{"num_hidden_layers": 15, "num_attention_heads": 2, "norm_eps": 1e-05, "qk_norm": false, "init": "normal", "optimizer": "muon_variant", "lr_head": 0.00615, "final_lr_fraction": 0.0, "doc_mask": true, "max_steps": 9907, "dataset": "wikipedia_en"}
MLP neurons of a small language model. Each row is named by its layer, matrix (down: output weights) and neuron, and shows model dimensions 0-159. Each number is 128 + 24 x the weight over its row's rms, rounded and kept within 0 to 255. Numbers have three digits each.
After each neuron's rows, "fires before" lists the tokens most often just after its 100 highest values on Wikipedia text that the model never trained on. A number after a token or word is its count.

L7.down442:154157099091162147128126144163114144084067097146148103142103117115172150164120117108126146150110166121108096146144195098127079127114102141124138107181153125143150096145089097159140115151101152121149169137134144126103125115150076169161104119125106101129116128112139133141115127147115140147111151166163123123109101104137179064135134134095107160095140093134146108112159102158140142147107145099103125137134134095124121126111116111114106150101152152166126138132128171117134145105123106
fires before: " |" 20, "." 16, "–" 10, "," 9, ":" 7, "|" 6

L5.down112:149114141157141169125141100152096066144082129152134096169121101121131110110107126117077136086143127171140126138123152190165093171122145108104158140159133167147104136166102125129114137147108128102143122129090054173133131131145135143111123154138161164126124138108145089181129119137127154123149126176131107115092104104070128115120097097151146146158111133129132069155126130139119113108171116130125151125144153101100147110153142132139116120123131128141089124138118104137103153118123113
fires before: "," 64, ")" 7

L3.down228:128114132122149141098113078079166158104087149125160088125129106147104126090134136181115149106072113142121067112136145115131147125136165156177105136111104114094075133103128149164124194118164127140105105125110119144127116123147156123140155102123135135141115104128122139124164175168135084157105121086106113136117127133086122128135132133131155151142110189141127146123130103138136146127115117085156140147147194138081124132161105125149105103146125129114107151127155140155129121137146111
fires before: ":" 44, " |" 15, " votes" 6, "ates" 4

L8.down305:142123136121093151130123102105133123136111099146082131150154164114152111114108099117159129158134161125073157094159106116144147168051134111125126081120126141114103170144098096142146138111131129182119129150110079140138135139145124099141093116137114151087105129148119111120102134098133148134158112174127120116148136149101115148114075110165133158139147155101080145109116106121169127175136158089118122141159158115122143110106129138127162151161114115109101131130158181160126100103162110
fires before: " |" 41, ";" 18, "0" 11

L12.down111:147073148121118082121104167109084159147109141097114144099123099149079114141132120147171064149148129094119105118129158131162103116174132175142139168104144133100117139149096057117163140114177148125098149128153162135111123091145103130125120114126110144146112130109140147136126143133137126115166161158105142173102109145129141146120127140150126140096143143106123115099104075119108087144149131133156123102161110131145125128173155160143095114139129097105116112116111172145091119137100142
fires before: "," 29, "." 18, " and" 6, " in" 4

L2.down239:158123102137157115130134126107202152160124115133132121151099162112101148112126118120129152088136107122162143145173137088100158082092129088105116141125138116110146122147148162160128143133122150115159144105100170130153114133136096141143144136161152100093135126117163132067146133140133117130124146081115151135161134160096096162154120095127103094141157125166130157124121109084137123090158074103095134149127091128131105142144111127146122118108120139097088151096179102133183122147102117
fires before: " |" 51, " /" 12, ":" 11

L12.down113:113112104167123142107144118077093162129146104124150164153143127110110110112097126120119107186155098155124138066098142124106101145094154129154117111142135132146131097135109116153146175135114128145148172140152151144164120111113146120125128114155141149147117091124130087125088103140121137144123192150096131120112150093148153151156136110125169146086096154167132137102141111133153073154097088119138110128110102125090113127126112136122160175160102132154130113093120164139159082158119106
fires before: ")" 27, "–" 20, " |" 16, ":" 4

L2.down411:157112127088135136148147166114136111158097139158153120152138122134125147144119178143094089079117093127175168119126119151177148153131138108113098119152091136163126110098061097129141166146120138123101154119157155125141093120112126125121139132138122092111162132110102132103119145092114125119169146154125113150147152116182155102136110136131146115117157147093136107106150099142106166086112144125109143169140155071103088153110113112108137105141145146096179129098131091125135111084141140
fires before: "=" 39, "\n\n" 12, "2" 8, "1" 4

L5.down181:147106160108082142133098116067084099091135097152109129129153128161083100138122136125143136142174163126093163131146078101071100133113105122143143181156127087117099118137119134132121125117132126145146131154135146153119171092128119179120100152157143141072148123118128176114138087140118146138113148147099081152165113153147095133117186153116128142118110110119124152124134105186130143130127125148147132159102115154136110118117127142145117116094115138169146137143107169127134095118110114
fires before: "-" 32, "\n" 19, "ER" 4

L8.down558:125109141139189136196137119097103161156135137095137132142110129073142123136133157136098172101115116142113134114137119112128073137119142091157142130160146134177120172148107100099112138113114138112139146147121104126081111173103114137114068116115151119114136133104113074116162165143141120128126121071127138094119146094137124109159148142114114124149133168143160104152102173115092126148147121101166135151127167119113134111105154117121124115069117106132093128122142187147119115142137134
fires before: "," 23, "." 15, " and" 9, ")" 9, " well" 7

L12.down288:155116127157085099116139157151116156094095137134131170112189122100102098152112156167148106109124094146116090125117124165157131111162108120117112127140120134111103158120148155187095098111156156126120144082176181163121100119137112103137142139103143111127126166103123105123123145134092110161159142148127116133148155103127146096125135144111150134109160098099146096109121133122149090131126093135132147081106133101149155187148106121131126119162156120098104124161127151114116108095069133
fires before: "." 24, "," 19, " and" 11, "'" 10, " in" 6

L4.down415:093109165140135097140116129091160117132138113115107095181134134146137097135141147149142145169123189103143088118120127116123141150133099092175106123108127119095127112083089158165121140110147136117119109075179152094111128128154112103147129118118140129107122091118112162136163184124123155132153142082124107150140115128138146125126098088155114118138149136128144138131113144104095140117151158105149138153143123077129121139165164133136165163138085106116122075149121165166154077155111112
fires before: " |" 28, ":" 15, " votes" 6, "s" 4, "ates" 4

L3.down294:115178141135133128164148137134158087147104140161111076138118178114165170151155105134118126123157212150139127120128159087104130152157146159114109107159135096125109187103113142127103125111131116115120147087129161128144113135103156116149154110135112143094090127150137146103113118101163148100117144091100108127134168128083118151134115078111093112150133149137131120135134115130126112137133084134118170173129099101105128139186171126119116096130119121106083113134155128123160122115106127
fires before: ")" 23, " /" 18, " (" 16, ":" 11, "^" 6, " mi" 5

L10.down531:154104101135089129092143109130141105128126122114150119159105147109130160150144122108103150124107137084156117134127115089100160110133143153123152134134133143109093130111133097162110142079122156098123090116148127141115120146145152172144082167136103127171102144157127129179088122171167133178132058147119109124104141101123136122154109165133131134149084129150088152072119142128102146119084095103118100146111160182116131149146126135107134123155158112164101134124113146147130118178119103
fires before: " |" 32, "y" 14, " had" 4

L7.down537:112083115129133097156130122122084137088146111136082148139146092118141142140130141125125099163129069145141120084111139075142131147076155130167128126120135126117137161132138118115137157124104128119176149173088197164110118122138153116126105107119160067120142134137073125127095078170132121133170169116088168143110110119148159135115149102119157124111155104140156116128160147170112102160145151140142103109121149124123122137148081137108105145115162151140118133125127133118145133134133088
fires before: "=" 38, "|" 13, ":" 11, ")" 7

L3.down279:127106112108144069153133096076135145103083141124108121100139148146113117141130126121096139139133160130138154116070124129082121128164129145142105100095125131134177113089112136079096150114123131095128129145104145116113126146093165094124109168151142145100148140133135149131170149102145099141137156130090102123178125110136134128110183144124088111139098142144129154146119156175152140165132197134111160139135122124153162125145110164151133144125170108114098173136097110118139154093125094
fires before: "-" 74, " were" 4

L5.down31:175089126185131123129135091142155110144134100146137134153118120115111133139086147117158108138117136074072109119107135164146094130123132150129124116118120121138122162128115180129153155153129135155107110154144108082127116139124151094143103118089178128086107114151146119121153134159142139158127123125150114127115165134146100138119122126098114114158110120101138138180122124163121125121107179077109132069139139120162125165148145129152137104152052116093091144175101116153135095124109152
fires before: "." 23, "S" 19, " |" 6, "," 5, "E" 4, "LC" 4

L12.down565:157169119142153136109142144135136127129105135141140104105140131147114112130126145123110150164127144136126128160110126150154137145162134083118176107146111152171118129139131109093120161071180098100162116127110102137110098108123073094141114120144107153107137178149135116148115132126077158093145140116174145137127140145100137108122080117175129067156144127150114105105169122092160134091133113130114118129116097118120142157091094099127171089124099123133157158133169139151144124164108077
fires before: " |" 55, "\n" 9, "," 7, "." 5, "\n\n" 5

L3.down449:148077136150200118117123124079130159114123138142114150124125153128157153140147135098096116126156131116141140143123115128129096100148074081154129133134133123134111092092126158123149090145153132156136163165124132132135177132126157096160129107130122141152116103090100203151133148127116106086092116129106130123150120125114118118106143113122136089107153086153132160110128126087123147131170123133178132120143164132144046118115149128143180095126121140149124142122097112161104115151132093
fires before: "s" 40, "t" 8, "d" 5

L8.down500:153094129116068082182153123109119140121142140115172111095166129112108130133141109168118085108142141116100183114119096121124095138156124108115139121096154121128166128110147122168102176113114140148160114133130138096134176132136117161102139171096168161100107161141088112144118064153116107130106095113136083145097112132114117100146131136099132120161124148135144108118101118120121111172125146144173158178114117106128174129125132101138118115145122111140129155134121162140156119085155140
fires before: "-" 86

L12.down65:176094151131063158161119112113131093172135134108141123142129162143145113140122129091143119163094144116132112113100146125139105110086133140132145146101119183173096134124128147102136122184135109110144135137152133133149116133115103123139138146119127102165132139133102120113129175111104086129085107141114136105080154136174112152088126150115124163135189160100109123090088122117142096128104150088116111163139115126181099160161131095130121117102146126133109143119097106119131135141193148
fires before: " |" 24, "." 20, "^" 10, ";" 5

L3.down202:169128156072119123129107142097145111096161150161122094123154138128141124104120094110140168158089145169085117149125108123126103119131111128159143122094151127150169168124173162120121098127146160138095113133134066119132127138110141128134125085138141149115118051118091161122135152142101172183145162098150107101127157147123119128160173172100121126108133095143138115165120131143124095116102131145125115146136132150151152124119105107121098129160070125119129100115087120149105104114130142
fires before: "-" 48, "\n" 22

L10.down346:069139105093121129159125177141175114151113135123139109128123137097168113123092099152160184155113125155091131145129112172148136144118125166143132109137106135083120168128096122155137120118168104119163125109117112149078169083150099126142142141119112106061073110138138137119094113175134152109116127141136125135123153169118129146179120100160125110118140092089096118103095139127134140161120177112132116127098156140144118135105117155135123141107123133115134114122179130134106124174121115
fires before: "\n" 27, "\n\n" 20, ";" 4

L5.down464:153124129149084068102139129144146107149101112113119131103133142138092154162082133117128148151128166132153116173121133125100096083141141088082106134167133146120132114121115133129126120124102099088143104144145178195135122129153147125129062153131150143107168161085079105130148136135125136088147131168110143096138097121103116166098115115129099177127165111144159145134102139133127128151159118151128095083111173146135089126131157140169143120127142115128107129123111131102147115102138135
fires before: "-" 48, "\n\n" 17

L3.down214:124122133135170127072177127103114124117141121131160166110137169167088141139166115158143160098117136146135083145124166176146126163157139119120112184155114126134103100163111090138159169136117115139108152105090148120122111124114105086126074149171129152118168111120125123084119156080146128110097089119107150157137122103100130144138160124112128136131122088130142103140120137122086153101156131123117144145159122173121124101113098141136128113135107118096101154138152166090118159093114110
fires before: " as" 39, "|" 12, "=" 8

L4.down500:128125109069153106135115103127161143115092102131170183149109160143124159125123157150192153120124136105131148096142135137132115143143153109097100138127098144164118133170113133099116105143104118152105115076122153113129083113151139128146185155104151123139186143128140133108114151147110091106074147111164124128135174103137115160124122150122163115141105123113114115139116089128132084128134102111126139159152154084144110117115164100112123112120101164114127124110134094172153161097146169
fires before: "=" 56, " =" 8, "ot" 4

L8.down116:156123166123105107091131076105140101115151142117120075099130136112135135103114158122103131119142187130131139109113092151151109148115103114145109106101151105180106092089150114113113130142100118094157092109117175074118123164105143089136174116141127141149134133154104127133144126108107138132131109134125133133083123142145152091114156162102086161119120122160163173113138100134154113157163167168121157110136124175107150131096197119131112157129136104152138126125095107145146147131115147
fires before: "-" 86

L5.down165:104089154169137114107135152139136129148156122112118104100153097117108115107128144121113133119117154075182142130134105145108178115156165171129126115087139163151094167127148134124076147088148113122110150097137137151133107130109123094073136114119158111154118155099187145136141188099125146083107152137151117092162162079125137141129124117135131139123135171121113138091117143099122115149137132088127116167130136104142136124147147161122135161159102119134130100121056120118102160126116118
fires before: "\n" 39, " —" 12, " 1" 6, " 2" 5, " 0" 4

L3.down154:155137150105125162131126093147129135161128167114149175126117063128153119117100181116145118143165127102082160143103145175119090131121117089112141097132140128160115123145122162106091129144141111112114105062096104129137152170079115143139112104137148101139166146113075142171116134115140143111139145111136154122107144130093133092124162144134155149147106158120151084133085132121147131132131121087119114134134096164098154128111144144140134097118073116104099113142139113178160130136127157
fires before: "=" 53, "In" 7

L4.down216:147157124138129139153127122079157092078140097165120135132141113156128186147120132072079090120159170113148140130152141132114146131137109134105107131120138135098144121128087145064106143128124123132116085109140121072187141097156123126115119130112155138155135130131137096138116176105145125120100174132147140108159132091151142125083128093123084101140137086113131139159122121090133141152147155143147114148162141122141101068115172132130101112142146160146146079147138148129107133125126116
fires before: "s" 75, "t" 6

L10.down520:157105137133148086139178132133115096133156156150107130138159123156113133131150131094155156121178135105136141115124151125127089147147111131131166131080116098119125133166093135166136094133107119130099122141112141178146119127109130183120086113155161158116118146133100137149153117124153115125165178129122089151089147127130098069155166125109155158171073112118122135127096137105138094122102144133153133173109116123149101135125130105137124067129076132130119129115127089103152114107104083
fires before: "=" 58

L8.down66:117138172133080126124108118113098118128154171132115114163156136105176115095111180137146158111115132145129115121097129148093093172137156135114126122142122156102132115147171117107152134124121124129119122124123094108107077126090150133110154111122115126118182087144115063126120138159123161112130128147125125135107115128155176140108105110100137126132108122139098130138113088143169129118142117169164126188175139121127160079121144115071151121126147181160148123093132094160134099113108157
fires before: "-" 100

L10.down192:139098117127108148105136129157134121133131162115111135122157114097155158127138102121139163095149132094108165136163132101105107149125144101056152144105154151156122086146174078082155121130117090153101124119145190135135178100153089101128149123114114149129079152134142099163147129085169163140115114129104093127141164139137110122125139122141101133106147137110142143118111098104114148162173101100111079143174136148127136124109121114151115123117128157139093136169142130089124118146158105
fires before: "-" 97

L3.down327:161154135103126184138115109152150143126169096129106126139101086122172116119075154104146101176141117102131117103118111163143111132108116105151138108088154116154148139100161114085104125122153124115088090051093110143124150155119136189133144104111155097150166132125091181150114135105122125141133158144133121169139109115110114097144110140129108127149113146127143089096090152136129110188087135100128113126119117157139125123112121120140151134118142121136104111130125123189155146137134159
fires before: "=" 56, "In" 10, "The" 6

L5.down350:147117127117171144116116126145172152154149077094117091149103139129141115112108185074137114118103116115108137106112121119136155095163120153115132158150180113143100155146125113122125144150113103100122120130070110144158116155146130103081147119111159127108125127159102117148078129138124131099177092155161144135102145168172142158112163139122176138171074106123154101168073081126123120121116137107159140141119103143116128111152103132144122109129166150113124148137127107101119144143108124
fires before: "," 29, ")" 14, "." 8, "ission" 7, "s" 4, " and" 4

L12.down392:157136156117120145127107142137139136141134139156103131134105119071130161094098160120146117113116112124141139120142168112131125156137122177120099102171084131116197120120131159166102158160119105118144143128163153116054146072103116121121096158160105122146154141071152125114127141138113147119137138102105098126168123118156106140101091125104116160124142054098129132128160110104137128099146124156110143162158157123115098119125156138181139135118133151110123075107122116155116127130139104
fires before: "," 44, " and" 18, " |" 11, ")" 6, " (" 4

L3.down69:119094116089137119113186084116135090137101140122159141124125142149147110133150101109150169133138145133132145159131111152142161100054131146162114143101126097143137190106139114157140105090100137123107126128108136135186113127114141105128123144111101114148171118122141111178135127131147103117138146161133101129096152121133120138119122141128130173125080109133100108168144104139084113122208146137108179127119128161132153100165120138113099092139107155097125121120082120093160109124130144
fires before: " |" 42, "," 12, " United" 4, "–" 4, ")" 4

L7.down320:116127152120130131103119146087149102117107113127092109157108144095101145109100109109164123126158090141102066162152149140111105141123090156093114167102121127185152122135111124158135121154116169141069116118163127152176164131141133130081104147109131131095097122151100095127153144131118091113146150142121133146134155142158164094175123140123133131148113130095111066187147129136135139094098116153166139113154106133100142143126170148141135106156134084117151151125128145100123155153133122
fires before: " by" 20, " in" 16, " to" 8, " on" 6, " with" 4

L10.down619:194150114094083118108135115150120070149130104153144161153084140158156152157125143130106108104141087137159104109125151122066121140107109117122125126146109113166126108189146119136109124148123147152112121147148117163175145121165115150137145153130138121146162099078121184116098139154139125141143147100102108131147130119108102119124106124131154124084126114125140136128088086150135178126150129120097131091125155138095141093137159127078113116122174114132115147126106086146085151125116144
fires before: "=" 55, " =" 18, " of" 4, " career" 4

L10.down311:147148129110080075158095109130118137135122171137168133155148123201121119092138132108116110164106103112129108121142143083119141116092118154158117145113139169131134123141130137118119112150155159115147087142125147103121085151136135140165180163107125132127132118105109144146109089086120086188149138111109131142143126167126148077093176158138136125117118122137154130107115113113163147160171133109151083152108100121138145096130110121141112096108118128139099145075084121148132120110130168
fires before: "=" 37, "In" 14, "The" 4

L10.down117:182133117166138103155118128117158122117118107142136116134122113133092179131087124146096073089171071144117101133128120111144091132089111108117142111102140126140123117138135122134146167124095165129101072108192138152174154108127144172149171149123130136133142116132127142118099137165128081126095104128114144135128113092098151157110125145180130143132127117146150128171157131152118093114132116137127158054141194123103076129127115120122113101124134137118154132124117104142122132143140134
fires before: " =" 30, "=" 13, " (" 8

L2.down133:168118124127110094153127147120133120184144085107163199102095111069101141122095134115149127113107111116146181092147147175117104121116145107107137152154081156174175114136073100120125091140091112129099162109130164113128135125148118096146118155114120161101174146096114127110145140167120089151134129130163110149142082166118150143122160174113121138123129135135104144134128119137125127130157106086100150134139142102127132145110142134158144112108098116126140110144121099096142149157120130
fires before: "\n\n" 30, "=" 24, "da" 6, "-" 4

L8.down286:113153126130130138158113104110128120132120102148175089121180168153165096119160141130093137108162101138132144109150098157091108101120112136099148159117154155155089121117125103146124148151052088136137104097136096152149157164105139117136117126154123110159119185115121127108156162137101086165092146188099124140109102108140148113119111107138130102134117090150066099102147103115134117166155090125128117130135119127125131107143129156161133137139153142123166139112127166087120133125151124
fires before: "-" 29, "W" 15, "\n" 11, "E" 7, "N" 6

L10.down277:151139114127104117109096109093159086081115144092139090129134145159113105101132102085108152137115143135129138162092128132152114112125158164143142115162138117103153124128108127127166147094084132138157136176136117159102142131157127154137101140136109136120131099137137084117111160158100143104168153139162134141108123173176140120135132111164158117146161160121067116133093126114132157116146126138134100148117101117159122087086134087084150128084128131134119112123110108178175144113172162
fires before: " |" 37, ";" 19

L10.down198:123129098105138095142102118120099153149148118139134139137118093161180115139136164153078137175123176158112115107101166099113145167132139111112161126138115141103128123098128176172136135137139132118108119131139159131155128084150131162128057118158079112191126111095137115123102110142120101130164112157127126119079117138116159094119165109126118164104110121124087124122112138100095088131135147105158159136121124169148128170132139115104134137150092147129123147073130149120149120084132109
fires before: " |" 33, ":" 17, "dale" 13

L2.down293:137114137071103154125136123137140139123140099114126118145169146102096135136122149114108107138145120095128160109133169110145162141160115159150114141159126127129123120153091130119096163099145146095149099131109116091129130103096160121166169100123114166105106120116180125120133164146102134083139131155098079111088090122106133150106128144137138118183109112100179132135127133098113093145168160117169141140129145103151148085156219143114124146123148114128122097121111141138108134114138083
fires before: "s" 76, "," 4

L12.down208:158128094141119177106134155137111102144162129123123140131112121108131147168093161152097166098120144152162134136125160147085130149118131153123096101140138115126135124130142110142143171147076163115136107131184128097143094146085115147127155122125089107113103118079091139120147138099101188092141165126098149153109128127148113148127113149113136121120124126102128144120084085123146171083130159147089098170121116166083109126103096140131154167113149148151120101098110134182109128132133123
fires before: " |" 85, "," 14

L2.down301:131121090144129110153128128134107119105109146130107125096084181103192133135129124149137090129137160124130119111115125117106100109160079134164104107125144095128145131056101117166109144118116132144108152135123113121117153100155109143125071169138130114126155086105149091130119131110150129093120099120148100148120151147117165148132106122154145170140131115157166126138157152108156108145109143139108140145199164106145103113119185133121118162183122101133150138081161148117151114138133097
fires before: ":" 20, "\n" 18, ")" 8, " (" 4, "–" 4, "," 4

L2.down493:095137110127100157152114138094177109131107166129103085123136142120128152132134136144109125122123153108149135100160120112113154110127146112134146092169117129123114143074123174138056130104142157131095172165151144097135085095142119089165125117149139116104116141143167177098146137134127125097142141096111072099102138115129106144138101126126115120110139153145182148134153123089139104147104112124141130138125124091149133115171146182172183136138115153112102105163153091141140126105118131
fires before: "N" 16, "W" 11, ":" 10, "E" 6, ")" 5, "ates" 4

L12.down53:153146099121111169102147151153115163134144130146168125142135102139132155112115140104152128093115146149129075119116129125132103151132144096116123082093133116104156115128170090134107157114148125115109113113103125144088097106116119131135151150065107134128089114135163110107128138129111147130144121133144192100131182130142129084125151092135186124104120148142141172174112094140122139133143132157107103177101115131143074133082131133124124104141132094139180104138138153175094113083146127
fires before: ";" 40, ":" 35

L3.down246:163114130093130115138101154113122110137134128192128142102107118090128171148133135109085082084103164103105094098115146099090133161132131167154070138144167127130134136147143154098131186140132148124123098139128145095139148118118150103119113145114114173115131096144120137078126137137128115123127113128127133116122108123113084147097152128112138090150128105145114154146130105058153145126165178131146155130123151097107133103091151155120146101116156144152181152171122136153140113109148090
fires before: "s" 68, "t" 5, "," 5

L4.down589:145135130138105103100123160137115115151123158132106158101149117107136145094097175126096153163112161122141120153125136122063143106136137133113124135136129145134110085127149114101129105107124124143143119151142163144174079116178138121107145152138100146125182161165077117155149174144126114100143143139125118162129112086148113163140114112104106147131179126137145171141111137099123151105167102150144095077095148106097084076122110096172135114093125122123148146128098122122153106111159133
fires before: "-" 42, "\n\n" 22

L10.down403:144157113084088142120143137075127109129118141127163123105115101141109154157168101135121129129142148142128139137127167109118147135150157158130109098113135139136145108132103147113108135095179158129125171158106189087121171115128147150124130130134110080175133112141169154135110113114104124078086112115111112140175144140082130104137128092137117103126133123132147090126109171088140083112140137114112120183142123072129124108123140108109155144190098162121101168119143120106147146126097106
fires before: "-" 85, "16" 5

L8.down24:128092172140116168122163150129146152130153114096157100149115122117139142108108153094139158105080142088136141115098119113162122187137131112108171125122142116165107145144094145141110131152132136110156130150100127156132116175132122101084113136109150127106105135125122135123120164153147155119115048135140102136128135124148095145116140141144124119151091082108125094155082102090102143114117108107181174127139121164133125145145141108132117130096152115121124195148119101096149098135072123
fires before: "," 50, "." 10

L4.down113:164140111124130173117147149136122115125163149123107079121119123096137074151150141128135097149101124113148160150104119139147150091103137144105104159077163126140186150135144116085107148172117139142124153113111146123087135127124097100089127160150138098126155115144145084146167122122143112118142136119190118131126148099134112136137107184123126193111155115116137160123171151116129107128116105147073106109106111068126168093128153125141134135100159118124121143124119124072143141113137118
fires before: "\n" 56, "  " 20, "\n\n" 6

L3.down256:090100134130122121124145104077159132156137138118130106100175101170130141099111128067112178159156139115153175163071094122132129125147110093127128127177149160187124130114134133153113149115150122121138122124130149122110104136135138117122124140123138186156113135157111116115132149123105140080097163149105124080087117120143116188102153089108164122103146136133153112136113156131096101178150114130134100111167120146091085132122112134154119116126099108116110130118156091100120116151139125
fires before: "-" 43, "W" 7, "," 6

L12.down569:116109112118114135119155138169132159143140104122160150128134130091116128156122153148121117170114191129137164096150162141150130105140111154130109135121147128144104068124138094120071152139212120155118156116116154124111109132121113125132105123153117119106054111128164147156150169121123160117141142140122111112155122135076164090100139144108105104106135149128143183098098095143109100143108165111125112151135111103159122107113102139153143123128141113104105109097090142122112113154152177
fires before: "\n" 53, " —" 7, "\n\n" 4, ";" 4

L12.down343:095169089136105160145150125109117091140106137154156128126118119159147087129142121094133150108143102103145117085090118129151116146149103141142144119119130151119131050143105132083113128135141177125119094164100113117133151147116120115150138102143145144125119130130146111154116154134122159150143096092131145140108160126137113083180147097116102130123083172173118136120135137148160085108126158096137083132163150130127162095137140072130147140101123143101145120107139117159079151177173138
fires before: " |" 21, "s" 13, "%" 12, " of" 10, " is" 6, ":" 4

L4.down570:122111128165153129130120099109122100136129132123119100128196132105096083074162159104085151144142143139158152135127101160129119089185100139109116143115120164145110138060157154123110149110159122125123143044141176134081161104152154151091118179114145155166130139101114167110132120131144126150087121114135113099127159156106139144104157121119110163126120170131138148110125130159117092102140132106142125128134115129148132119113128118096123174138083136127102117111114120139119121135133126
fires before: " —" 26, "\n" 16, "  " 16, " –" 8, " 0" 6

L7.down310:125123105149138125134123101134107123125138117128126131123160124159113139151163098168144116100139136141161121132109176120128125119114113152094165163142144129096132125168128106109144135165039124142122119088165177121148143125145085117135129110078163126155126126117162121114104132125169139139172153119135111062167120109121151118102151179143106096121138145165139156144136139105077117116156132115125124056074157122108132134124105122100108151104120098109094128119125165123147098151134108
fires before: "=" 42, ":" 11, "|" 6, "amic" 4, "7" 4

L10.down512:127135140133113134076137129081102120136156113133140163115134126120114127127156130114159144148141134160110102188112164167095091139125122153118120088140089140127066133154125165137152096133138109123118130103135114111122137134117122135106135163106145113140118100142166145119085145127133097125142120134108128183097108132152071143179080191118165128105102134156116109139133157155135143143086090092087088167118125107147159114059124123135116127144115140136124135170128138159094142131121117
fires before: "-" 59

L7.down49:107122145121072144136180119142146131126105083098184101128075105086101117137130138144122123194112141103126117140119083150147113124134126149150108131130143139152122134132133164116115137132183119129145114050102153149073126160133140147111123154139111115129156120133141141131111144161096135098151131116120155172111135118160108096152116146096129146147110164141150103078089139105140128126141147165134098118111161125173143158097088093115126135108158137103139151112120154120153085133111103
fires before: " |" 62, "\n" 4, " (" 4

L10.down158:141160185091082142122118135124164110141147129168131098158100104146106175115109143133161125127119093102111156131137167106140120136086118134111159095109118132179153156123063108177152124145132098106132114142134106151098148138073084108106105170124137124112139116157136094153164155124177149138152109115115121095091138121102135141120122112150138108115140121097101109142084110136159154151129136156139122176113111093125133082127106107159153125113141162119139131152141082161107129133118132
fires before: "-" 49, "|" 10, "\n" 7

L8.down268:115132161142143110128132120105137121132150113095106143140173095120160141121104101087131154120133121145154092128110116137093062107138123129089140121117123111152143131083105087141167150099107096145100161163115131147114104095147117095136152154129169182165119108095147127156155120158121138179084132137127133146150105158145117124142106120118151111147111150199101160129130090144118134133148113127136102143137128119138119101143147148149072124169112175175110102153095140092122106126163118
fires before: "-" 100

L3.down292:104145130141133125151133154136105167135109096130140091097156123132148139098093102141168150134108175133100129111153132137146134118162157135124133121136127120103104161130126096130089139106119105157144105090127119105132105172136170091116156118133157119141135147135182118137094149158170128117107131168147145088133110160157106099121110101105172120157082128131142148120127133148140131117102128089109146112109165111099120127191157091101114149137090073067119140157119157111126123190125097
fires before: "," 24, "°" 17, " |" 12, "W" 11, "N" 7, "E" 5

L8.down323:128125106147169138108158125110152159116132135101131112137125136111125125071126147137115133120111167123117112096104148099146109137111135148128151151126138118163098101137128098124159142157141104084106104147182116149138120114078155115119152100106128105068144131119067122083141164129115118070178129143168120113108140122124158117150102131088131154121131147120135122159094147088139114143105101130121136158195125129126175138123163138112156106163108086160122117123154165115145175175137113
fires before: " by" 27, " as" 16, " to" 13, "." 6, " the" 4

L8.down31:156145120137113118139195099089107110140150119101105124115149083146091144136126126101163132104159142154133135110125096133105134131156163135103141084126088084133134177104109109144123118144072115142157150128136147116129128125104127093128172165147148170158065146140134190146097122157133114141112146134120187136118088150110147130121138135123130164136126129116138108118124108147078153114128129143128149143158120161135095103110152149131140142162073151130113103149082094131124110095164143
fires before: "-" 97

L7.down624:110085153140114152140118136118089107138167140118172144136130141057113115107104129093129138115126139142113118139160121098113089088167112089168144150147150125118107188143150097089166153110079111135137127129140145161140136128131121115088100107116163088176115135150077133127091168120105120089155101141127126171133105086092112154171120100122153158132147123145144132098078125112134151133117128149157112122125171128165115129107143125135130146111101115098138131150121141103166138119125164
fires before: "=" 41, "\n" 21, "\n\n" 8